python train.py --n_layer=8 --n_head=8 --head_dim=64 --d_mlp=1792 --positions="learned" --parallel_block=false --init_std_o=0.0377 --lr=0.0176 --lr_mult_up=1.12 --lr_head=0.0053 --warmup_steps=0 --schedule="wsd" --final_lr_fraction=0.02 --steps=5464
MLP neurons of a small language model. Each row is named by its layer, matrix (gate and up: input weights; down: output weights) and neuron, and shows model dimensions 202-329. Each number is 500 + 50 x the weight over its row's rms, rounded and kept within 0 to 999. Numbers have three digits each. A neuron's up and down rows have the sign that makes its largest values positive.
After each neuron's rows is what it responds to, as a language model described it from the Wikipedia text at the highest values.

L4.gate1116:585500476464597493527530402533500511539551485575484542581531576469543411561486464528580506519542581403455510486396414493551495534567549456559456544467443439498491511520496471444489465503545446496497517388447473510519399585575426453518514471518513561411516468470476451511449585505506518501556521498661439452563520521503505523552542483488521580456549458547533503470494445413560512464503
L4.up1116:442531472471501546499501453478528523543480515538397429457522466521533562607457543491494555581533520422557463578418447431492513461443570434499505426490476448528546487541475519455492512559518487536586417422460504442561546569434441485494506511542640556532528556524537495487523527516512565442499564521515407525467548381507462580599592461501580542524500390534486522498519461457568454571498
L4.down1116:454523455529503521537372599487546573525477506504429510477502461467532571554478436440511377556492451546497494627412478463499553505509494511544415459601457486403450454575505468494509530487512460407467443454546477515521515445446390509476523514571513500514542543611504510459592469487542474527607513468604472406588496472536581553488471458469431520524547465508498562557483486491363490479479
Scope word after superlatives. Prepositions, mostly "in", that follow a superlative or "first" phrase to give its scope, as in "largest buildings in London" or "first Ghanaian to"; also "in" inside titles and table entries.

L2.gate275:568579481426588402500469540580372539460426470476474500585494557514516403516519567532358498397486518497537536608552543524553474500509540562537452488441538501539457484506511446554454489611468502516492480498473518546572485496459537551542416524442490471541480400461507469558504563614511458459408496551631440541526402496498484640507573509500532527536408418501508527468514440484503525538492
L2.up275:539489386343468489513510477559500528535474519510522525470498499535499549554419510552447502460518457469573502571508545420584491494570519450566529494507579492480492524591439459496491522577479491509535532568521519546516472469530449476443438526524529468538493465513468546477567444684450518529515480491450491481560488526559527572518424572468518535522464491543506446431472575556501543469432
L2.down275:420479405492518578491507534461505444513485551474521561510551448515526447506449451577493561536475467533518545548465562445526584485418489456522488460546505488495597419530436540435503540489530509471559552496480499439507467402494397424516565573452464528486512507465427521511473566510493497475626463481412502477509495548496665561560400572510581576421550524463509462435555580518546547549533
Second token of a line. Fires on the second token of a paragraph, heading, list item or table cell, usually the piece finishing a split word (F-ow-ler, E-vent-ually, Index-ing).

L3.gate1543:518474531498572550422560617508545450555548382499485522541514493478470438446600580465378520352466537563477505470488406524502474546514574509533536547494568488543489548557470552515453484518549494528522475522531518420440558484546552466557474536581431511572438623571520564508588407443530436517424548523460519515485483525582421463563556614487441562527457474461467488378563501503420569442523
L3.up1543:499522554488600529493532568518576483475544432504476506515472529504428453522593516444420506442473508463551533560447361433500497500451556594561456568531464610507412585530513567505460451501511570522517500478473506437443550517494613507520481512564495499551468508565521447480593430487523507438510527526542510551578497520503443454526526608533438573524589451503517466410522495478467550504535
L3.down1543:498561446414501458519457556512467486555512510483499556582553524515418461399507485613527545539462506460417581549522390457503555485504549589523444558510477512488541494511502507531452384475515477479505454532509516452448487505531483469479498536578537505494490521517502421496625482528453527512483529455462491581448497504449518439439467568472532517538521502505528527574562470578476516552502
Word continuation after line starts. Second word-piece of a word split after a short capital piece, usually opening a heading, paragraph or table cell, e.g. F·encing, B·alt, D·ual.

L3.gate868:549461452520567587517434451595488505542468491573479487476475466481486519484503415512525534489473504475563433448469439503531544477517491468495511409543565550458481479529509465518506453495562523480550544528527454554468460419548546524471535558490545600497458488445518481521436463461546497444517523478565524487433513521436559485464458396400415494464512473528393485450540609438473441454532
L3.up868:555434452461560510472509445502513505543491457573438530482560421540489502507524446522501477470501511442530546499437493520523535459464523449569539458458513490507527472470436485515462569567593510588539593412503478620499514426526566429530540462461494518493469438479517460454477463493469533484407548504534502550454467476445480514539541446550429448491521436575460495410546500481474560434551
L3.down868:502496582515533469466474468461519534523487436581526495499435505568500614501524512561485459580522580544549560535483596463408472406403500522554470560443420452465563556539524471458480510553471548524536500452504491450466544520468468449471521517569448475449485562512516522420403481556473532484422495499578426547534524412501523521522525485444467523521526579481529532551571426513571538593490
Prepositions after ranks/movement. Prepositions such as in, into, out right after a ranking or motion phrase (finished sixth in, fell into, heads north out), plus digits inside names (Big 12, World 2).

L2.gate865:496498468419589458486432459547465552520597513516529510406460469551506497486528459524442440551392502405600460526615503533605565496453501526554513524531494498441408504409440516497462513508457526508529511491510531442533484439526505495523527553486519542425547444541467532430431446513580513487551551488471528507497469570495579532464574524500497501488472450455531539407600533517515534473558
L2.up865:361534386421615508475471511541457520476527503486482543373460498504530511524547489478482409559405543456548518439541467516542543549489532450540499480501469520426474508492558532491463492499418566531492530493527523548507508445512418524535526481482529584462574448591457568531434488478546453443590509527551452487536491530572568507474543589498467459453466469534509451407561520455521412530524
L2.down865:546517539463515478465498519547568541543525376576521578518502438545529498547618442461568445525531513466471515481463546506621392541519550579532628475531433471447499468449521550454534484550514490461467461484491488525482557430555485478512522498475533576514529514558519514564545519524516452579579422482525501419463461584483594479460530495492518474448410503481498502419442506517421469558517
Structured-data row breaks. Line breaks and separators ending rows or headers in tables and lists, such as chart-position rows, election results, and = Title = headings.

L3.gate354:476471499539451483463466445511479639502451535575506499480488522469533538524554513521504488569501585473487486478517553497554443549528422413600453523519486508509587555508502643577542553504467492441476486497503512552541443505485494587525434461422504490445528500419410494509442535468572504533502466506593549418494567623557479603514544511449426494439488490530539560463506460518437509486407
L3.up354:464548458539550509526451556587471560581419562499517429533411472505556458521474556392540512628483444493603470525496538533488470551509486501484502407499503463487482498495470505433493509468498590497561463469488440480438455537468556648491505455515471495597541489523524515492467614548581540392474507495608461424601563504520487558509460498511480516521532527507446569443477394570474460460525
L3.down354:507510639532456573504545472547520520461487541472417467496456600468459599587522538487517513487467503460478446503544536494426638431474523578507597491468534533480529501475517499562398361467579546481485415507490454497564522513445485484523556562509503581509494435489494456544557428547525558488525453577523599525483578586607511609521469539574458538642492536513551452474568457580490551527484
Russian -sk endings. Mainly the final sk piece of Russian city and Slavic names (Irkutsk, Novonikolaevsk, Solskjær), plus scattered endings and prepositions such as from and of.

L4.gate849:508482480485446513456523565478489584524563528520467493495436494509516473453477474507557409580526457451479453453646592529583426446417531517607473600521499411487436579474598546450504530616527565513519503465477509434590462486503528556546515566523533498488500511497594494586520416592470464537577523424564507469418502492520490428508505522487521547343530509485502563518453475551543487560530
L4.up849:493546474489586460495480488444512475442543497471544416487510497503524451557461401528530372536435488494511463454458535443525483454514577513501448519552529480446393459487527520458563489578481461477448514548513399483515474437454475523524518567561537513440455560438542545465455455450440476586596451535578537482521509497572462579462537483413497443479401479472568505485456531518558441587458
L4.down849:556471491514440561464508531649481510513544504490505494516438404507519558485509424524673490518470561455479426395425584557350582470475521512555485584530596600529494583494531442452538494540442513514519544549476506534551530507570415470492482484539469498513609496598451499478407588507404589551464440559473408526483525522523575492456525545452540422559478545499514480542516498512521554506553
Table row endings. Line breaks, and sometimes cells, that close a row in Wikipedia markdown tables, e.g. chart positions, election results, award lists, after a final pipe.

L4.gate480:488540449441534493500491469577534458545500583527537478555477485521314515414507520446482475479550631451492546441525427510457571471443466430499432467382588531475577486559581463589475449520442508492478576461446471513510503518540437543482586505569511409502536513504436418423502440494506534522460529545476564504403475479573523475483479539506534550475575500514451541476538560477428490583505
L4.up480:506502477495455591551448515582448498481573420449504549542555492428484499420530602429441491570539488476444401432454535431392529447523453567528481486415574441590501486443521504519497545542468506492572550581526472633535463514521470547479500457594524386531455522499423480486472508517520529539530405538512583512547491501495566523580550461529442499391590527487433536574563513596421512627524
L4.down480:467542444505505485477494413547510626479496499451462488507621478490485399502476511391479483511487505473456531445512453473451447552488459476591473567491433481504563513589422479515575417484495531589525568553409495429563485554483428534437407464504575542530500540546518489510538532534585503554539393529518430493576434486593560545510474567527555564566551462550565543551493449612540531541506
Name piece after capital. Second word-piece right after a lone capital letter (especially P) in foreign names and titles, e.g. P-ear, P-ric-ey, P-amp-lona; weaker hits on "interf-ere" and " part".